{"n_layer": 13, "d_model": 256, "n_head": 4, "n_kv_head": 4, "head_dim": 64, "d_mlp": 320, "vocab_size": 8192, "activation": "swiglu", "norm": "rmsnorm", "norm_place": "pre", "norm_eps": 1e-06, "positions": "rope", "rope_base": 10000.0, "rope_fraction": 1.0, "qk_norm": false, "attn_scale": 0.125, "bias": "none", "tie_embeddings": false, "parallel_block": false, "init": "uniform", "init_std_qkv": 0.0312, "init_std_o": 0.00613, "init_std_up": 0.0312, "init_std_down": 0.00613, "init_mimetic": 0.5, "optimizer": "adam_variant", "lr": 0.00131, "lr_mult_o": 1.51, "beta1": 0.9, "lr_head": 0.00641, "grad_clip": 1.0, "warmup_steps": 471, "schedule": "wsd", "decay_fraction": 0.802, "decay_shape": "linear", "final_lr_fraction": 0.0, "batch_tokens": [32768, 65536, 131072], "seq_len": 1024, "doc_mask": true, "train_tokens": 296500000, "steps": 4217, "dataset": "wikipedia_en"}
MLP neurons of a small language model. Each row is named by its layer, matrix (gate and up: input weights; down: output weights) and neuron, and shows model dimensions 96-223. Each number is 128 + 24 x the weight over its row's rms, rounded and kept within 0 to 255. Numbers have three digits each. A neuron's up and down rows have the sign that makes its largest values positive.
After each neuron's rows, "fires on" lists the tokens most often at its 100 highest values on Wikipedia text that the model never trained on. A number after a token or word is its count.

L9.gate136:088117158139185107106121110133139112107120167115163097158161080134110122129158136155151109079134125130156132127100140072126102132101157173091142108098119162128118117094124138113128154089123124148144151103144112112165128175137098121101109065126159143127127127142176144143148133142112109125110116148125156107117131126073123173095165119099148101096094151148107119103137120119148131114124
L9.up136:152118128084110139151149123153097166128140101157119147132125138157122129134180130110093148137130108089134119160169104134159143127107179125125113125117134146125071140183161176122111094083097105153110104142143130135150151103179148096117099162144165074099123107119135127103160155094127111151133143110157087110123140109153137121108144149150106098136144142147117158074138146111088160148153
L9.down136:118138090140094168080156173137134149117088104128153128137123122123117129113130139152130137146154131123155123167137122143142175098127115125140132157150127108123107098120147138129118139108142146112111124100075094161192171127141147143114122126120156109111125108123156106160095139117108083191112117151154122097155145176083109149133157157142142100131113123121114079151154144122101137087157
fires on: " |" 67, ":" 6, "-" 5, ";" 4, " &" 4

L5.gate10:157150139092158144130109104184129152087171104107103162118098145163111146170142104110132152156103131163128133126107140111161107102102107128111161162144107150115126129135127097151110127125118173127119124130107138075141145164108134154171076131107123189087147102161146121084101179136097131089127121097175123088094146158117129132158120144133133114149176129147143130136117148150130139124117
L5.up10:122125150107116182154102102194126151122157103123073137117100145125134149123129121090153162139168156176130152140085164162162106131137114093129135142151146150136147116144120129138134145136141187130132154145159123142135135161135133127145096127133109159091134118144154125140125153145132102168152098109154131108132087122173145136110106129107121117105180123118100133122097175123114147102149
L5.down10:122134161120118156117147151141130155124109135074084122100138128114125124130097151101124170090197154106103136099137108150153156165146141153156127119164132093135150130178127141149167110093143127127104130136136169133125113115134128108115130144078141124145113096132119109165159092137146117163110130101108147109139079083145134122105116141149118134093109145107102138073164117130096118124138
fires on: "_" 31, " Ver" 16, " Mar" 12, " Fro" 6, " er" 6, " ens" 5

L5.gate257:113118141144103124128109131152104130132127117121108093148135111152176120106143132139138157144101134128075124090108106089124114131124114142121114141126118162103150107185098113122129130144116090107144156092109136164148106122130128150119160103136083125092121144139146135106137111135106086117126125115143086159097083123120141121094160181106112095101184149162155124119126107132110093151139
L5.up257:137177121130100077092104148163117169125096137096156115128115122117140171155113098093071134144132116100151124139136163131128129147155100075131090116150127109145142142135108107129125164132171149107136163102094150142158148164112127147106111180139081139101140181140095171169131161131151145107134137098118119174135143150181116127140159130126139132102083142157116096127121094132151132175132
L5.down257:146130132138110114149087150123108089129090139135156081097130113148142126138082119114078115133122117120118132129107122140125146110144112138105109114108140122161124175121158127110140116079135173106104126134129103101147119133148088094111131131147102123127110102161111172145106142119105089148117159092113131141149134153123150094118108136131155133084124114093116173131141151162152131122093
fires on: " (" 30, " " 18, ":" 10, "K" 6, "vo" 5, " H" 5

L7.gate135:120076141154103128102161080113104149130167114112142122064131138100131100142088141124146095111151127166134122160121174116140173114173123129127139129116111130151069155110138112114087114105127149126130131150100103109135154108147128132110127103093117164130134107175160129134135140125112098080204135135120125123141111129054130142165162090121152166161089124125113116163144142118118150133156
L7.up135:124114155163134166143082147128134149171082106110097126105111113073169127113095153160169098150130131119112152161093107118111120146135155144140105116111124145093099137129130147104099156102152117142148109111128162138151099100141127110080145121129114118096091162133146172092132103123107098127165148150135087165125093116153179144113140105117127141153109137150154144129084125115125167152152
L7.down135:130110146134153122122154136084134120146175073143146112117157107077107152147140129140121101126109129134104121122153103098082118092142155159134145136156140126114101103098131131101146147113138095173115090104135111108162142149156179124076123111150143124173081140166149085145117181118104122156129139154147097151144110113095147109132145150094144156120098132138173133120093148099151102110144
fires on: " –" 14, " recorded" 9, " on" 9, " played" 7, " syn" 6, " from" 5

L2.gate125:109178085127140121112148140147133124186126139084131119126128130085106122137161133131118106121111155146161144112125097094151150121105135070141114129160091143084132144043129155111152117175095098137167138120129163115138126130127094108122151137096131107162128150108090122119121105157156156151112149155142137128155132077188119129150108156100114158154114108123125138139105113128138110125101
L2.up125:119151108113103123173136153151097110113108168111127118150091108088115101110168090149151079133118104137143134107126072116119129106123090108130113149103151146114145125111112145115108066155167104167133103133154134095150154143103094131124178136127161127102074185149148097122103123161115135135136135150147127120166132098175127096112115143091129143122166149103139146112145128131129126105108
L2.down125:112164118152133130126170179132122083171146144105160114129117110116114136146129116094142111112117137165129145135127085137134146139094134121134074113183147111157152134088139128121111120140135143133150143093151115130157115133131125134113112128116177089179142145037064121143112113103143137149138125140147202087101139093180103116123129147109115112130123123112133108163139089089142168131120
fires on: "able" 26, "rove" 11, " improve" 9, " produce" 8, " increase" 7, "ule" 5

L3.gate183:099128119177100122122197104149093147113133128120095147123126140114098080124096133165114124123117123164128104170115122128136116087153103150148144093131101104118129114137137128137136115116093124133143118122156163129133149131109147141090161121119122145084123108153121132086118102082085109104144154116139096083108117159140127112124155142105114138112121138175180089105104174124114099169113
L3.up183:083145125165119110148136118080147113109127095136067118111120138091091125146136145150139172136109159100141148141116125142102070136138172162121153138139168136120137107092111171149133157164101143149150146072150179113140133115114122089129069139142157121111116145172148114138113173154114115148147137152125173110094119121144143133129106110125106127095167097095156109179126097087154101140114
L3.down183:124103093139144091138075094101137120168169129080080117094136110102091116116126150118120113102123091179125100150133118129162095131157145122127141167134135126101181113145149105147127123157109142088121132133130151135159099120127148096115136123125128154114128112160122069145087142121152114141158120169108112116108079098135140137104095122101137124087101179146121135140086176130136110143089
fires on: "op" 19, " MF" 14, " V" 8, "ec" 7, "reg" 7, "ip" 7

L6.gate258:114114131096132145136120142112165108080175134126113123128155156174098152130128165132153129151156128137072099120128114136100109146097158145167150105116179119120133097141117099149133122103106124119144084071151111176147115159103127088110153134109114133147190100099110134174132129128147137160121142133084165158125151095121091101126105171127129149117099143139110117125142136136130093074162
L6.up258:134138130126139114160131112128150114103144107144117113126109134131089146152134143111084125107189163124143191159089172175118145134099138115144114079129149146123136116107073140118117142128149128127158129112154128142128105125141078121144129154137123130109121142106123111153108128110136119160133120132137142171139105120174125147139124126148152140067168145130077151119120102104115115137111
L6.down258:115110114171118159110125135136092157173103138130145153149162126104150118131119110136112157130113099134166133073154107083154146126147095113091110166121070157131136139134187115123133136135142127144093147154116125198117149115113140136109124100128131120158109146138152133116161151125135121115147127105144129098110137153093137127115135092120122099167128132112152145151096144114128140175133
fires on: " |" 39, "=" 29, " Hit" 7, " ." 6, "\n\n" 4

L3.gate316:097098149100158140104164088161111177109128110146117102132098118144155124137152113155152136110138113144140114102091132132135119100137143101120171146131117101073123122124132128109178112104115137154157114109128125095155156153145119132128158074083155153141108113178113133108083111164127137111127131090095123121124165142129152064130085159132135105082112139140140116130149144152101159127114
L3.up316:153130139141129156105139137126141115115148130137092118169106168133126068083176130146108090152107137151134156126160103142140138137148149144124116141114153157144118096120127136148140179152127114085133097117127087140138120135145145108141127093133131118144123171108144143127140135153110192122123107094112104099155124117082120119121163087134122115086095117143135115117153119067072138190127
L3.down316:150169120129138192149080092114105151111105178146069105106143113145105094137137127118124121114128159158145128140142107155168146167152116075130159114112122148127125069091120122169157130189138130136152136092154093136124111177128125090085118140131098132139099138155143131156111112147136131137125108137168144096103105134114162113146128124110126172104118117137160062134122114085102129125152
fires on: ":" 20, " Jenn" 11, " Conn" 7, "pp" 7, " of" 6, "omb" 5

L9.gate60:092144098156134101144097097137135134090159095162123152123122096154162145098141089134151127154123128103135157145111117141139174080084095133086098138164113124110152123106098132077100147126125124111110134156092117112136075133126112140122093166097138194107152159094137160126134112141126146129148120110130157124125138158131162140124093112107107135144164096111148125069117139113118117130134
L9.up60:152138180097092155122149144133119099192100117152126113111095134104127124149135125134115123099133140122170163089132175104119122164092125086118086103139123095148144140127136123131132127174122129114118152179122146124103109117102132090123152133164111164153145122101097107160147140147162070183164114155145141114146102134137095138154144114178131173126129125110098104108130085142133152137141
L9.down60:129116065179151174096109130127119156179147097109144126107125182129155128099129135089217141128118134150131125120125159150161082161156145156130159121134158106121169137150135126122138046148134146146161142124163109171103137120109122110123098129113115125122155112134134132141151142146142138095136162142109104096127119119119091132138131142134111128105151130145084183136148129125107180155136
fires on: " been" 24, " also" 12, "s" 10, "ing" 9, " such" 7, " be" 6

L7.gate183:109106117144145117114125124098148148127162118122128175158138100110162137110125151166095090141109063117152133162119091154146121097111118126130149117137144152110139144153140120106135094106136105148131105143155128143142155160145078159139140145117107123125106169141126091142147151081129088109139128119135178100116092142067149104094130120097131115163134148107122113128093144183162154109089
L7.up183:096142135147136131132119127181101103109127118136146108128128157110114175145101134096139093118107095130103156129121121118185128101191098148114155103105115176083099151149135143083118111172165110154179151143132117119100153116103106119103139176149151086125098120100167132122130131134092137113157141144147141103149155077098143155120125140118146133121124167136122109123155111086149113132103
L7.down183:129110146135131072121100135099106119110075134192118113128142148084170114127109106122136137117116132099092125139117140110145113126154110137115105086122106125123153138146105148100090155136130129108109138084155094090135120092166108115141094123122104164091118116122161109105114106142126115122123104135101111190111092126122160176125128125106103130129124141130120144120169119167135124167081
fires on: " (" 69, "–" 11, " [" 9, "(" 8

L5.gate19:104150134121164123165106156122143094124100117151132125143145108133119110101171129175126145169113136125132201107105076137121150141098124094149133189162125154128088113117110150155099152118153148154113099164114133123129151136142123141117126112129120145131107110133170152113123123129155160161101120114146105144141117194123122125111119135135124140115179130144166113138133123098125140136110
L5.up19:124122102131136112152132155138138092118103112151108153179111138141129118111170124148117152187122102143143168105120106120155156138136115118133149160134128134144100114088089124172107137154136164143113109142107138166138105161128122144141118098108152136123123090126168169111122118136161146167109123153166128137137100193134104124125102103137139177126170134127176101118173127123139159123115
L5.down19:131113115129128132113131131130145133118122136137133138143094145121158144126150139150118122116127111125161120122102145110139123144135142141101127146115133144125112121126115130165143105134139135117113128135099116212121144157112139126172131118122121162144098094095151135116137119113140144206107138147149148153132099169115115146127112125142122167127135142134147135118144139168153151128105
fires on: "\n\n" 49, " water" 8, " inter" 7, "." 7, " space" 5, " super" 4

L9.gate21:096132163153154149129169144138157086112126171137149137120122149135127162143119129103147098119101149096115142177121131143127089125159166068125119115135078136129139089110131107125104120098132118118149151127158149120155099134109083139089142125135123121136146141127093109096134107157131119086128141135144118153114095122111167089131102090142110137139106105109113132162122130168150111048119
L9.up21:099131138131084149162119159107132102117165069071151126142146159129119130125115161124113152126100134122168183132115091124161107116149106125086124138159128136092152137092099122125095120167143132087129163129144154153110109134156131151093120128111115176141136137090110092109122137148159162124152122081146126133192129153119130115103115163121157118104103113131122149135096107131091166134141
L9.down21:116115116178111117135160095165139155146088097167095101149115098106110112119090163161170104163096140151139087112095084109131152130148143153160119145135153094161074108144147115120138104124124196109102148142103138126151124102117162112109129116110155116114129080124090113176107110145098162148092097109097170123132165123186150141139098111130137096129099126170147112104123089122114140112153
fires on: "," 32, " single" 8, "e" 8, " national" 5

L7.gate317:120137132096145091132135100172067132138123144124104115116108118167099125151148127136098143129145190129103178146067128108117130126118128155103141160102122124150137125128158121141150155094134115118174176114112090113138167128108145104159144082180166142096154114137126124130151143142129135121134114132116108130107125139145094103136159139148129113099122157163113138106120116121139153140170
L7.up317:155096131084137158155144123102105126109146128116134142113131133135071100155080120093106077153109124123109171087120083126112139151157094133106131122084116102140143142152140114166111148157126116070128101157097165142148108100128140104143089097095174127139127119155150178138118146150117116086115150074132150112128099137087115118136151093152121115136123172141114132129120147096075093129148
L7.down317:112150150143125144134102148161129163132111136132135127096136175115121121113150131118123146125173151111122149137129110132131130128134130128159129115130135099113153112130172167137129127137147149103086159144118133148118136134143132109151110102128159104063105149115104141116115111118113111113101131132106189118144142113124132116139100142144122098081146122167114159121147125075100156112174
fires on: " of" 35, " by" 11, "\n\n" 4, " Met" 4, " and" 4

L7.gate70:137138154162106104121179139135115133101134128118131163163125094130185151145122125117132140127103131112120119132089104093160130136121159136126122130143144134123120096070145099132095120167086123134087163154107142127140122163130152139153176095151173120133140138115108143114100106132124145134128095111143082125129177168093118129102116128154127126134108049133117092173099118136181118106164
L7.up70:115089134157115137070148188133165172121146142102158136128147125119118111076104155154142149164140176089112126092127102131121146149110146120115161111111166119190129122163153138113150130144127122105058120147124110145112148117127155145100132135161177127140133093096123124150141113131153085143107104087091116122100067120139100093134192126205149127097098097131124108176128115101129132130094
L7.down70:108138100137134123145097107147131096165100102114126126130127131113132164124098110106111061118114136134119132096136123116127109154141122126164108120118153137138135153153134086141103082087108097088142137127125164053168147082134111112107110125097093151137136155142137153115180131100107145089094115142094171102148110084117130168123123131101108134099131122125091164134149115098099161105096
fires on: "." 32, "\n\n" 8, "ited" 6, "-" 6, "h" 4, " known" 4

L5.gate44:140128103091158131108119115135120090157132161136152138148161107121124137154115176190130136176105105135131142139118156168138119140129111144093117131141080144135123156137116063113077126139163094132171133099095101132132132126078135121143194138120141173155133141141109099098098156086146119116110133138151146122110108153103122087159126137113133082151159093143127117109134119172164163104129
L5.up44:116096131126119130086146113155175104129143166145135070134094118117102140132070097130156100123112097127127144137153148091165099115151133138122142126130081127104121117147111126105120138150134114145132105099134091128092141135101114156126159141151130131137103129104151134145145111129098142125138135119145119161137109115081132086132110129128126145148105135152136156121156081115169140107110
L5.down44:123142108116115142151129125150131113139157139132131101133134139160113120135120130122142121103125100104151119139166132114178103121146128145181122098133114119083138130152179141120138132093123148126149119132139119175127106166155085156135131138125111113131131165111150166086146135124087115136137139114117137144141127097142167124099111110120168127127123149125123130102175082101130129132085
fires on: " (" 40, "=" 25, " [" 15, "(" 10

L6.gate45:078123072146123167093140179152118112096130114130147148122125127154140120104143160121118174110089120117116103114170100153118143113155182124106168130172118109097097134145146181161110147110131159124116137182150134146121108148173114140139127142139129109137081135118159122131124149158141156121163115117113111112152103158110090128121132095125108143123121119140163125151176146172113122133095
L6.up45:094153105123145141105130161147088137127099136131149121161109081100156066136131185128123124115100158124133129138152084152146120171120174120147155085126166140124115119142171157158127152136147112108109145153142147118131189135144114108142090086088126127086126139127094084127103069149118139150142121183064108115143129150128078116128143122129104137115075138135104141114148121147100088165097
L6.down45:150114126129116134169110091122103123163100123119145102126111129144074167166130122093142106128145118090074170111113176072142088116150135123123139138150119123139135155130127073104129092155123100128173129134094083118096142106096133121081156157114122125135102117104145170151129126172115106128115104117126122153169122099152170136134109163144152133159118079122105161144090107138105093104143
fires on: "." 61, "_" 12, " have" 6

L3.gate314:096122140138115091105163162158129121137151106155100089116128152110117171193106123127113117155103089124143149131153117072129148152120114113148112167160144111101127081151163093147170125135116136118144176121075145128176138121121116131124091124133105137150078133137100136118133124118127113108169136162154100122116111117078135091152104142114101124160107116103112141115142127107082073119182
L3.up314:103104127115148093166120143157143163163175094107140119086072170100109127175163100136161129117120125107154154136135131120119105131130132145150172142138132158133112069157136129121104145149158108155105111116087128157139106104109136113138073145160165074126119161111138128101137133132158130152132130120121123121136112122076148138159120131092093147098099134120120111155128129149101123184166
L3.down314:117135149114121160153098073136105182121113126090111119093135106137105110123105132115169130111129147161145072110145099149132125136163096173137140099119100121142154173093093143144087092144120124103151101135175101108119094109110141113136166124113114123131134104130146130155121105132068131129125104141145123099140091114149145140107111105113159104098132176139144108147142123139123167126069
fires on: "-" 13, " Country" 12, "nel" 12, ":" 9, "cast" 6, "pp" 4

L6.gate135:099127067107098154111157129121140158077153072151122118129132124141171160132106144161148144096120149138132071151144131110137172146125118118120121151174176122116125093116172131163109139110137191156127125175161142121160111180159141123129145129107105101157100132114161149132146136111097099126157084166140127118138146133115173134131124112100126095113122123175103119099155157134124122157090
L6.up135:126084097180116095126138139170171122075125116109157148082141152131174129147135117150101092095109127128120140155149136138120120151132120113118129133171111164107133105133139142108118102145128160110111101137133116154152106154136137104123153140135114109150141146101115133169165118097110147160154085172125151135134152125145140101151142149120147127099124115129168157155130127143170117134129
L6.down135:142145158127136127128084147115117129164096152121131107155144150176136101104171105144117117125136119163127118103068084106123094121156149160148161093156111098133124156103096127128080145145142120121181099136127131148141122090094162142139142146122150111117159131148121160142126102113099112112096153101112123116168150149135083090163123138105121131118122148133177114155130127107122149116140
fires on: "." 39, "-" 10, " debut" 9, " played" 7, " campaign" 5

L6.gate170:120108092107155181124131110137165139118160103128102109097100125083132155159078152160165136093140100122135165146138119118171140123162151140111130085126108081145148137117148100132115109134141137117168113134200118121141140083109129131124165124130134124118094146115156116125114155089135059124199139146115145129174114127063081121144168129151159159096167129123152159137140147157149133116097
L6.up170:150087119140127104105111131086179131100135128132108113151084084067104156161146121117150136067148125158120119093110116130155112110141147125109146109118116125148148119087153132130145133096163157131155077125143146105102141100123127158140128101161145177126106124110156121122114146097119109103121161106130110131125125131072071120147160120209159127093103089144147135149171145112151091130129
L6.down170:087130128074111147132131153122138090125103174128146166140065167113137169130131123156090124140180109129135133112136131116146122107125120124130158119107110097137164158099123150080124075161120114162136142134151106180145162126144120114147166113103142095134128116127132115119141112139119120155149110150134136160164143162160106080129115147168126132099149119106135138128159136136099133130082
fires on: " |" 22, " won" 12, " win" 11, " any" 10, " sc" 8, " War" 7

L5.gate119:168110161152159094168111103116159145131187136144182137100154158115112151125126163097116103138160116102125168128092120138140140071146114130136160148136125163135135163109129168064115095082128130157134103134147114101139131101089115155146124132130138138116161117134128110137153086128130104102122126162096184138104115143071151136148122122117157130137106151135127171138156138145120135137143
L5.up119:152112105103140123121131149105122125189096098144127115123142105121095125109136138126137171080150132133118170112125126155125096120065152177124127118119116153183147146118147172144138178117124138136109160130126115124122099122105172077123097161076123127147159102110104150146157128138168176147136129147104170120133151126147075124185155145149135150089096112105101122106139137095141121150126
L5.down119:081138102080126131118137160133121132111071141119098120173135097149133133145125130079132146152120152164162121138152061112110132169106146111143102107122105133091139128120119100143106130143130132127112148160119133115128151140131146137154154107098113130155095153096139126117074177140131141151101159100129097095152129148143097137148094134154110105117142167115137124135099126101087106174130
fires on: " |" 58, "=" 11, " 1999" 5

L6.gate171:134111159120136154110081125149086140125098150097100092180140159133109114124129131120114138137127151084129151139127115131123109131113180101131162140103127123095133157109145157170139162100093108157088111151178180138135152139148181170119177094180148128118102146123117147151114157123125134147131123139108100141128160153116150156151151124115104134141123166146150158118132122139122139147125
L6.up171:140125154165117102132160115152126168131114146068128154113086117099149099112094076117109108133166126115175145114129104104105131123146159124120155082127135123129174159118116071147156142123119122092143134101091144121119153088095125134141153111130150151141124104120107086129110155114174124113094129119111112116102158129111083128155114150152178092130134096075107101156152131142096133124126
L6.down171:127111089114152134100088093128152146114128100155095097114109125124115099123075173139126176135153115153154146140118102150133176115149121133132093132133098095121125086075131097149161090131143144157157126130124128172157103155165134128094127108132133090122104151192125154145141116138155153109123189115151133083111142118115144159160101113094103129127152170103114119120126130121115125111108
fires on: " of" 58, "–" 31, "-" 11

L2.gate222:121148120126111091134112113146087128137128145157124136120097141183125139122152169140113146136097102123101099089106174163148099116115126101147125085094135139119131109153168148145127120129129137120144138128091127121160112147130126106141110144095115152097145105098191143119157150129133095060076155155133158121143110143158135115104137101135143092117139080131090093157131173104133145111119
L2.up222:138178132102115181108147186160123112148093111167140104164127169187164164132097172079097136138129141130116114090094140104149163135147099104096077106117119131101077173134144116130103149071124155118133103136123139095134166123140130144170112152119098145145137113123149151144165129097099137128097120149134139124108122146135148139103103125169108093146118116137089147148160119095134146143132
L2.down222:105101105150079124142092143108111152119115124141120127163118108127077145127159123143119143158124137155207120129121154148109098099100145118151157128141154162146131135130167139113111127134114159136115192104143128132121145164106118130137099115126128159107136092110164128138128177091158113076130138156144150178163080131133088125085119133162144174145109122098130106126129155065126152137111
fires on: " w" 17, "gan" 15, " Kan" 10, " Juan" 7, " Br" 6

L9.gate153:152066170139142131147158106161082136117110116127129140152141126125119099139157083129130148125095134146133132127098157120146143115114129145150110134127148171074122094076139176141138131146116151142076133113155119137120164124175116138159131140204157151155082113116128131119175104158120137136150111151167119183106171111115126104120121085132140077109129120105073118172169088144094151165147
L9.up153:128127096103142111154150128152145107182109161135141106158140126118098126145132113126085119140147136114126143110125146129110155147094150157130171133163106137110117110169146126112115105101099107104135130117161125112113128132106138110135115159105096135139144103128139183117076164140123131117114120114164125102099122110145142116129122113165153141145165135100128157104092115108125160145140
L9.down153:130122186127132137138147116129135147109119104123119091142123097103124065109144157136132140151149081117166134122084132092157092100125139130099080116120090150084119135116149147145146136138156112148141115154134121130112164154136123109141096117158143094128100143165119081121130149112114152136156163165134131137122133083126101102126138100120124091147152112137101122127133134127137130126173
fires on: "–" 51, "-" 28, "/" 10, " (" 4

L3.gate91:169130123091140125125185118183156145123160170124087151171113138106106121083116141139128104134130108099131158143126107129124119114116137141142110160178134085101119108113128116117146104117131135114141093136121169093196147128143130103127124132126132107139099134140172122134148162123117129123137156155147120100098070142119156108153127152152141130149137117158147084101130170140185119121133
L3.up91:072142168129140125145121060143146157115098133138114142086159152118104151122112118163132108134112117156148157127148109122089114177124130162138096162100100120133147139155060089121117114152126131084131111133095153128127104149127067164108132109149122121143157181118154132143141112128116103106115127121100148108086122150142123123152147119122138141169159136134128131103134114141143119095119
L3.down91:136124167123104096165157084151133123120098116161096139079124119123122179127077108156130110138105138144167146126139118102115095152118105150141094155086071168148167146136093095126127114082102125104124130116151136104125147146146119127123139144162129137162106149064127129153171137150093096140136116090105143151111140194130131129162131126154145135166130130154120118144143106137132146128143
fires on: " Ad" 29, " Ed" 12, " Ot" 10, " Gen" 7, " 26" 7

L9.gate95:076094106163152121121110155141130164127124092121101129120154093149138096147141120127125099097089151125110156124120126053135118125106139104127138154090080167147126099162115152152086127105163142156100124113100121117163131129131169122077140124106134104129119102129171170125109126138123147101116123142143122153139106131141115177102124096143103101106108130111112134093155119095156138141114
L9.up95:138105129128163131160118174120168142083171130134136129134144088186112106128124149126153089112131127194087138156105127109121138120112148136169154126071173114135085097190088121138110114103164170125119121111143128143139139108134145154098095145149169150143127114134121162151108169122136113126139108115116158130122116140114118155122123141147135100073149169126118147131149147041123122125156
L9.down95:111135136131133131116111141128157088098137105070142156117120133149121191081136107158135123149147113126142117141143124101119107151184122142172163073066158124098096083139148124151112120113131138097129133109137101112164117118104172089155098121144113138135146128152160119182082165133107123145152087102107157138146105149125104101099118157141122096144085121130160167128142166111096130116178
fires on: " |" 57, ";" 12, "-" 9, "spe" 5, "th" 4

L5.gate35:081102127133108135156128177160110132096142118154123126124098108165106130174134103177107132104140152137153134149161126112085137118169122132126120154137115145152138134169117140118128092130098124119089141146107137149111112157172135157123125119148067099121127108153222103144093137161121128155160138138111167164155156131095137153102122118130157149111136088145182115109118113126140122122084
L5.up35:066146102137116122134105138138095101132131107125139144176144116132170152126143133122079105169094113129114129149119124160129128173131162115154103099121120136106114180182141157093092089152136092169142101146121156136078162158115127082093129094127141137102118141108141130150114153132102178107099111114118129132163143099164154122092101114119119142130130140111122118125102094155169151101149
L5.down35:113131128153147128116132113116101146136085093133149102114145129119118140177129082115113118083114170141077146121095154132131126164131161148100109176134142088173103144128162107135165113141122109119136132109130117108097098144088158114175143102144135135097129088112172107203099129163099123102132168141130145106147126171098113120142124121129134114110111119112126125111129119119127156103132
fires on: " well" 31, " not" 25, " no" 21, " feel" 7, " remained" 4, ":" 4

L9.gate196:176093095162134163107080110114101099172107114096134063150124174107127135117173134142107107168118144151146147128149140100146146142117130133096124129100140130132133130140171104163126102146063124114104128094174109133109181129140127128183136131104113099126105127098131175123139125115150122137196124169138072130102119115111089122161136128181107138111107134132098134192137137158183157146123
L9.up196:115109092134155152130147084126156045162119158151167114140093142128127142152171093138115127104162134105142122131167120114157124104109115130119141146125184126153106120160115139103144140133138111094128175126131151124142117107115122102117111113101128172092119128087149154132154125153139128137143110109154099144126155110151086115159100167134159122103070153123136139140108110119076105140139
L9.down196:127135137087102180135102106084134119139131106144109118119113132103117109088141141111153103143142143148147177145119138133105122120150133094106160089105105130134165143145091066147170143104114136143136095104148133104121115119101131115179105124110123115134124121099106111107117147141125188128167118116132152149115131142122125140064128147150145140133138079122120136104145121170204149136109
fires on: "-" 43, "–" 14, " =" 12, "=" 7, "qu" 4, "D" 4

L7.gate146:070138137109120153162128090163143117107127181094115121163170158126135142122122158148126144129081076087137149152126145106149119147143116136148130112111087136126109136143105142120142093147138115159140121140127126162159116128066099157134125130067125139108119139123144154167108138118102129151150108143122095135127107094108139110149135148121125112130143129124135110109198105204157151129128
L7.up146:166155117157124140092140120149145138127117155136117129176147145130108121128130179143155153095077091147134145123133124125121111123142134151117151143082056134123117146125104138105098109081158146149110176131110165142109102130095124166148105119159136158112133153156145158117098139117130168114113144165145148155132112130124127166092136111126076135094147163122152072093146071133123158178128
L7.down146:105122139125159119147124133148086108121123141134119152132129150157143123146120132124101090148129088144081124136152171131146092133130118123129127091101129110113149147142133161106157102132112113153150096127141101174148114131124067132138131173119097136104134108141137106126127162132123149142104148122123115110107117084118153141097120100165129119118104157137098149113154093139155120102121
fires on: " (" 60, "(" 12, "—" 11, " [" 8, "[" 7

L7.gate314:127159102140125132089102117098111174134082147139081173095160116130100175155082169155148125136150137139112136147143180158114147150158128131111127185124127101148149152132130115111104137133110128132138166136098083123127103102139115138162098144126155141155139138156105160091154134094142133105156166151117107146090124119134144135147147124119122155178182153130126143146094150174150123122115
L7.up314:118112107126111167091118128110125106104115110181115145114147125123105164113113143137143114090171099124133134138125182149108140122125178167119100139127122091144134125132130130126150202091140152126145152144145127120165151109124159103085103120103164099144135129130126114106098118100113134092147131184159134146129103129135149092106106083114127169147162113148126141128121152128125123132105
L7.down314:135152096151138120131167093114125125138127119107135085137110134112135107146115136135113158102128107123146104122156105095105096113120127105105147125193150186121114136085152129116127159126092105172159116101105107089098126162109149147102121088124145164111121129124148081136121138183127104124131152104118145146130127104140087130114132118129121097112159100168129136129179124113134109077140
fires on: " from" 25, " on" 17, " of" 15, " in" 13, " |" 5, " med" 4

L6.gate173:100119161132099113109116118146119120103156084117151114137134144131132185138126131105095176099116128080137152136104152144106122135112126085108133147115153147122125151116126148159126091099187154117142153105124152142138142157125068152146099105080114146094073097143085105136146156121117078121136119182136139091138130150108111164156158143129134116113145132111111094126127106107136096146099
L6.up173:130138118105105115148132111131111116164141128148143133165136133131137196128154162110121154107120116111143110132151141109144145110080184149125160162076132125127113152080148095129163086130118149118143123107140103100140152156159141138122144082154142135118118117150088135141137149123142151143105167117145076105154139150125114077107122093182138135144092099140136151116135160128182067099128
L6.down173:112161109168083116122149133166112120135137185120111156065141146118125127122109164157154174100141080128132096149142105159128151168118121113159089127148131178124139146123119117133092137132162145113086137113141150137144148127152109137150133148144151112111111103126072092123114126113138105132111091114157098109133102140131073147123151165123152157145128123108095118117136146120098102144118
fires on: " o" 23, " of" 16, "ever" 6, " a" 5, " key" 4

L7.gate75:100092132184147100112153114117105128143154103135158107114156168103142118101114117142097132087120151132116123123110122179131124140157167074134131138148118106110152165139135123102153115107108126121147128098163155131111123142152122121127137116118116148152116138116118109141122138101133118112151154145127131129122095155114105123139169143148131160154164127179155148157174124159141122129069
L7.up75:125132108123113119146105137113132138139119123101098164123122133130130140115131158126115144107132121132140089107104102136158101129147154101169124122129110089114133132126144148118151122103112127156106098116094159137131143152138139084121111128125091112091127151120134100154125051169112151131144164100172101121118138126168135110134114149119127078106124127123123104139111198125160173112101
L7.down75:156139165125116142136085113163119160121133154119106119148143086142109106144156133113147087165134092139152105189130154121124154092160090078149133068127092128109144101139147129130134121112149146100097115116116134120114115119114133119143128160155130170101126114164113110134105109084156109142111139077100107109137127108133129147140135155128144109103114108099118064136114158114177124110180
fires on: " GP" 16, " 31" 15, " 26" 9, "IS" 7, " Group" 7, " US" 6

L3.gate145:129164165174135124165132105114133075126105090137127079117136162155138176117155121142092175130143110123146081112093125079158144149117087118111127137134120154123116113148138124101095116115144123145098132136121113086117165126155149148129124186127100081158119145152099105121171124160122121116089121110175114138119135147157149120096107143132101103086153118160125117130139116134144149116108
L3.up145:159110159149147116137165085117153157118140089112111094112093124135116136109135093157111182130134149146149089143109140089152163108120103157130124118090147149110151105107111086124170127108121149119129105113146133103121178125117151159135112114178154138112103123107109184128182114102087134120119112082124078114157158141143107085088104105173151131132113097129121129121172165103103086152146
L3.down145:119125169137148163134167136126119165147144144127147076111140153140098106147142137159158083160101132112127082151146131139124156107129129143141092166117140125116155143107121103140132144120090147147104099140135103132108157115137088115110133108099159150115104143109138119141094117083081118154179126176121110090103120103171161127129125117083138194115163103155188118136131125147109100113131
fires on: "–" 44, " of" 29, "ár" 14